Weights of a small transformer language model: 12543 steps.
MLP neurons of a small language model. Each row is named by its layer, matrix (up: input weights; down: output weights) and neuron, and shows model dimensions 144-239. Each number is 128 + 32 x the weight over its row's rms, rounded and kept within 0 to 255. Numbers have three digits each.
After each neuron's rows, "fires after" lists the tokens most often just before its 100 highest values on Wikipedia text that the model never trained on.

L4.up876:151122133072111105145143068165090094135173174159099120119110155063112202084133146092101095136080088128104107173153092159130164111090148102110143130141167157155153166162139071104154136116121183118114112099145109105138160093128139093132121100079169166140148226142175122116171134097105177137
L4.down876:103055112119161140135072105083135101039151135081103098113139111162131132091065152165111140099107114140193112123153130116145060088146151094187085191134148137072138195107110120129185096143114148104122132149119121141071112156143092200063131123127155127105152108138185120080105146052051132105
fires after: " ", ")", "%", "p"

L3.up609:122144126078121116108135116148139103083127088120181062111121117150196171136093123141101075117120167158097091122168166126164152107071143163139092105202169123101128088153208150088165111093126147093113198143133122134186096143053112087084090107077158188125199119119125150073079159105149151148
L3.down609:146130158150130129088118201094186182178153168122155090129118111169121095135122102167086137138085132152144137118150127159149130145158184134171058151072131096121155133135141179127172091166072145136070132094128084104145189135120125111129069075091135099126128163116079150119116154172199108092
fires after: "\n", " |"

L4.up298:157093133157108096135115155142147179172112100178163104090101055187095139121127062115124156141124118088177078075111168143172092128081129150127088133110109098126122178151136064077126127133101078133099095123111143143129050164115086064146126098073185114118057146192150195084128106154136087129
L4.down298:127059103113146151083138112167146092131094083221118139144135150086118149154176106116067165122127144109123124146129100149159137108222078147165151120152063067163166116102100107084158121156116153120128112150127114191160178133096079187111141117160143064090125099095150143098117183173139123094
fires after: " in", " to", "In", ",", " and", " |"

L3.up525:121062093095078142132120115130100182079188134148141105097039186107121166105187183126084138190096160133097086138179133133203121109094159108172081101082115092125139149093126121122102102100111089147135119206118075108158089176146110173096127186088167115156145090125096108122164106100077126148
L3.down525:180081120113117135120111139151179146100104061105091147085111095118159099144120140167169124158135181143106143133156069141147139136115088096095137092137080169103135124189102124112076120123129075171154110083116123141132142127168118065113171092093103139131127145087113035136121146169154144142
fires after: "\n", "=="

L2.up485:128125094168127118151109153113134093090163162198161110156126149149094178135054142130134093116079098127137180149126146092117148078152110094129087138134111174077149146133185088087128086170127141121095107075138139112106105121119136047147128114103162149132119152146169119137108072107141164219
L2.down485:148122143121187122159136180058153109104172096182096094111119137119109121151123064183156140147105151140151185122125114129049172172206174122158131083129136115130092175160082148147147162154197171112131186119097121094163196125125135149143153135086142133112114086151134153129132115164130107147
fires after: "\n", "″", " was", "-"

L3.up927:121092088137068146146196162156116112172129110180167104117109088164116160120137131079138161116153095107141119082153136133124096192143099147150116103130045097122119146178103111148133104156084070113108119102117151121126067106086142107159065130099149140110128120135071100099145162101112168164
L3.down927:144132113097110108134163131113101089120154062168056159125119139097163153111154125123116091117077147155158148129136112154095077149150094107128114135147122118183099086150151123143141118094096119083169155164113141090127140068138126108147088130092117135062146166189108160126077148125165187110
fires after: " |", "\n", " T", "%", " the", " G"

L3.up40:115069150124100161097132146146137161124119133107117084092206157099110157123038126152160121161129100085124124102133079145165057091147153148067139157155166152117185090115105126161129098149110193185182146120126112144123145126216087123152128157125090087124187082093126136111215116145140122104
L3.down40:085143159085126157108177095102087124111133160117126090174171155121132135164118056159145139124143112094113107173116125182121123163057136139124123119150122100119147150126126167106139126124125093148102114147072126148088142197125167137128123090118142134169131188144098066134079078099151180151
fires after: "-", "0", "9", "2", "5"

L4.up260:101094087098125096148179128131170114117103111215104110154076136140147150119193140207144135132136079147134102191182141147118144135064108144083107159168145099127189094104134083155139143121093110149091196128171101113117095166158096086077122093160162157109136161112129143179153188147132086136
L4.down260:152123136123107144156129154160180107121082144129124141039126091176119152123101096104148158141101115068130129129165118221174043110152123187136154129130079124126121125095116136138131123153164143120109124109131149151127160152094122136118138154103166143097098100126142144143096093119138076141
fires after: "\n", "-", " of", "ies", " species", ":"

L2.up544:166154107129092082190090151159128121086089144180156098105102162116123149102157176102113121093117129093138124128134133121134155149066133116099094106143168115160140134159150122156126156128120094154174090107098143150147054153098125146149079143172069138131064098058116130117062122104121086125
L2.down544:081097180090156113142158121105122191138099143097116109138085148146122127071130169168081143107202162092115195115105076131125128179117116126150091174110099132177087136108066130121172121123118167087114169112127174114101115128058179099080116132117154112087096156176177132061175145086166127119
fires after: "\n"

L4.up899:168154113154127060158117125131144090144091141103144116103159084093112167097199093108086184136057171111203138118108077102136144130078220110122193119171109123152089129169144095079143059113121205096112125054168149159087153211165151161145162147148169105141043183165151131136134170122090156124
L4.down899:134067117166137173110144138157107165124088063107102095172147156107063103078107113156122093135119141150118125176158176116156118037184151154105199086167130121095182084107148100188117125104142099144115144061050076147091172100137163127154141155170083166138129137147174087091110138139170109126
fires after: " the", " The", ",", " and"

L3.up788:111160136098170065112156139116103155139148199174167082122126009112162150065090176075143126136126113050088083079100128120148095131093137129082167091174103116129191136161111096185199086190048110130113127172110129111095179132148071123076160078100091128115115133168134138124135102058130141119
L3.down788:127119127136130154157146095096152120095137155120147171137116121159109146142092156196160177171162092112131119141137132162135082121107162073109133194159159157145109139127104120082166183109120178142118086138134145185150095156137121092117118114160057162130131128108087125038116103053133168157
fires after: " ", ")", " |"

L3.up740:132178128091137152134168081046137140114083201168148117123058087123113174175095146106135121095118111057163118146097203190096173122098148119086084106136113146151062171145116097129091114126130142106127133124062098100122151069150195141079093106112136121138128162142124126142115120107132131175
L3.down740:098090125102160120133195142117150164127159119103143175136125177150154130111087138157131097133090121087101117130117148132087063125110096120152099127133080125066196132166121120159118062153120135125104115110165132131167170091152110190152152072100106104093127151128089095108076117110128132150
fires after: "\n", "″", "E", "-"

L3.up174:152064101126125121078169127129158126169145175126099083113142162126135169111102097132162141141147103120192120117094166100136132134077071115104062121148188126124102138174131110133166143150119110150109156117158133096107085141124117081070152115117205158152109138109068099174114144213145116165
L3.down174:113130181152120168175164116114110147123210120158141088117132151056153145122126131114118137123098164146114122176132115196067093135165124118133137034061089092123172174168123120112112121164092183098135074144128127170150088131209170167094157134138160162149121153092127124174148116107110178119
fires after: "\n", "-", "m", "ity"

L3.up932:170130064115105056174098104159138102085107105118148088160070147095163115134115141093120127163096138112105167180164159044190149083095137100102079121099081067161128104070154100163186098047065133141107103164121138161119092146172136131154142107136125111184135094116125141170147094128105120170
L3.down932:135177133113166133100118079132217140173123120140174145173138154156106060053128161105100113172089128060117161068126135118102185163139109174177169114117128116143062157091121123173135120136137119175099078152141152142104153124173156145071133142163080151130118155174108181144165060122133083171
fires after: "\n", " Party"

L3.up810:086072150100069127113096121098174128169153152153122144151088184110067115077140133066145094125201093189123096136092153168108119082160144106120125080136101054172117142094150130135120113074144151052183155126078082170088139137083152142146122192179144116107066126143175153103132103182141140155
L3.down810:134116103094138122199111140100147171157106093179079148122122165115116167174142178112120194110162133141117147147108177183116181072179107187142106131087164173147131115156187118115125111058155182091138127200102116125083126092118128145156127125142160135065122129098141115114089124138134142163
fires after: "\n", " was", " announ", " is", " 202", " as"

L4.up440:164120108112124068091143143133093165074158116139125119121103110146176159070105143157114202110137152166090094095108166115076141053137136125159101148083156078098153110077141126085130163061143141153092091147039104083137067184150091174190095157193090079128110154102150162186182147105102129135
L4.down440:130104125118096143110081081191137101153108166151110099098102143096103154120174143163156121116130166145184087158166112109137104168158148124096108116114092134131173141157083116157007094198130136094151115137152107103116142110126158098173171099125124138141112091141116045181063130143116098118
fires after: "\n", "cc", " Wh", "h"

L4.up749:114076132149113087124110115187179150099071108181170098117121202107118119143145182117064109096162100159057098126087146158137194146142140139170121137115155081136100135139151075152139090126095121087179114159091135133134100134153114093136128128135126093096115179142174182089090162152151182123
L4.down749:078188146102177119157188136072137176099111138136098153108142129167166106106175178121111108162159073092108116147107120133093133099152117109092110176140119115171102079175070128132068141122089170134130144105175077105128084135134103162112043157124079124124173139086105096120126171098090144097
fires after: "==", " ==", "s==", " |", "\n"

L3.up1007:103190141094125166105126087154129159086062103152177066117141162110098163140095135121099152087151082115144178069159177078154108101114124085087074126149186090096190136159153112100127099115182131126128105139071117152126094132178109164109152143133144147106079100147093092127063171102144120124
L3.down1007:094128152164135143081085107108137145144154077171113120121111120090126153185181158193140061109112144102164107127160119080138146169129113144111135133079139182117191129122124125102067122132150127137139112186139100096119159127180117082160148167127173113089144131059184130127147130166162190148
fires after: "\n", "===", "=="

L4.up388:137081116126133106095145137137182163114178162141138081161092119157173129167167156105104116167094124179114152128167150143147203123141137157171096160097137082157124165125113108133137128105148109163153175158113187104086115181080148157096113133148132154128098156130101140145110117168178145133
L4.down388:142106054149085158121117163146200102101109158145030156145095122088116109108102041161114076121079154132120153161120159101159145121121123139172107073067123120105150066183115127165066084190142200147106058115148135149121089124126181098158152096157142110129160146175112150111097120149118142145
fires after: "\n"

L4.up871:159119122144093169121101074114121047100109151168135144113159168142093153107160108089077129074130162151163078192091141063136086163133160133102178146109155146108131099125185112151107110174170122094115109085107153124176127161166113180152133126182111134128102191081105074169113144098167069104
L4.down871:127167113143143129093174127174175118103208112148105197210105105095083155171081143143074136131086146158083141097124139118098162114097132134100145182100163141103087117173059147120119096128141115091234150154140101137099137087107187139153056094135147173153135140050158093139134160147171070119
fires after: " the", " The", "The", ".", ","

L4.up45:130058145092145137117127165156153182154082128135102136115106128100104131098135145085147105148179165096160126173151059131092089192133142093129090120120080125154153089104128112122100103072084179165096164109118105098104183130170119142125218115131111093109136087142136099106100200165130142101
L4.down45:115179151138078107126079184169081179085142134187150175142136147099168107076179173152119151146100136095103137119164104149127114090068128080136134129123160155161116107222094109119171133069057161193086138138114178084163098152086081137130150113122089121096163099114119112163105096178130061098
fires after: "-", "3", "9", "5", "2", "6"

L4.up20:126144104195068188106130108167088127150143094212146096088102116163144132132076157136144143126144110115118141132094123088106133101138173171133132107142093114204049081153068090157176177122154090165108164143129133071148129121079129170134125140135131136104181151065149106098050137138155140103
L4.down20:173107177087109146111136117163156118173140096166148126130177155060147148125119091132132107082093154090100150186119138167062120077154116051119148061165134097142124124073122114117039122102132133129165105079140171097147119180136120100139114139155070115119076152117128132090131130097104122133
fires after: "\n", " |", " A", "|---|---"

L4.up4:126134108068165097127110099147074161216138136184168160114182174107171170163107120180132134113106100079166062070185108122142046199125106152054189173089150134120167107124086070127168108115061189145173116125120118075119170178165074128118148175142128103140174135117120148127137143168183165094
L4.down4:125182067145105081141106109171138102096073125137094178121087173128150141059145096130158135162137109096133172105132151146133118145138102071043153120114077155094150152174107096123133134150108137122049121092102136116139088178118100171100158111143147112140081158157096187141157135111114113104
fires after: "-", "5", "3", "9", "2", "8"

L4.up858:108078125115096072182139108137098084161126144126111089093122150101098131133105147137150115089062178133132105120115132139095110155162161095121133072113145155131136103130173123071156134106103153138146146128093107115129087180094154113101152116081153211114146093156094124102118152156061129151
L4.down858:122138111159161110109062119089171108141147101126163136172131163101145152086136158169112202157126122109132102087115025126130139177083133118145104110110103155120111120123158090097121114186049157113078110109175120131119117190128150142128116133119076141174114049156092132131149124140131115085
fires after: "\n", "==C", "==", "|", " |", "==="

L4.up70:132083137093028141120155161184114123128142168115119165106141130139128153062106188116122073134112122091091117150111120139089118099154160126139149116076071106204146111075126103142170098113173126115125166160127067121138122109124150135109162131162146068073110162107170141132125114098140162125
L4.down70:118146136077119139115096073056068150111132121096125139115250131096166102183141139143135155111163144113183110142156086129111117100214118104122126147163118140093198112159132134124168093163145174147137150086149147078145097162198134074084098117099054182071101067101185157159114100069128100130
fires after: "\n", " was", ".", " is"

L4.up270:146090129144072131112104150102097140084111183148131160108106140127055169151204105104136174097106129174067114107126083092156149126188082128146148101159156135116130183095084159097139076133037073138190103196105097143122135105149072128142167147141111143133133167102105171161169166099060178160
L4.down270:126160089126124154093111091134161141121151071149050112168159146152165113128102120122138105173155081149120056168107117133124124124081169156099138107106072136108126144132127104093080108173080067162108112103122083114143135147106170074118117105107080139131176106120106128153116083167188110134
fires after: "|", "-", "\n", " |"

L4.up708:181051087134130096074170158158123194113153155187115101104094134152139107132121187167094125189117142186097123115147187129156145063170119124113057119119163087174108127128102129130118104137090109108149177141067118145126146141108137175124172113176134073141098155091121134148191128111132132126
L4.down708:167096105067121127166118092115072127088093118084120090143129134135161117157138119100131148134171108120126129097181098123116126074093145134137146130152106083114073132109122123086132133131127172160115176086126121121130076139143121132188124133071145093109109060144094074140141126098136157140
fires after: "\n", " 201", "-", " 200", " 195"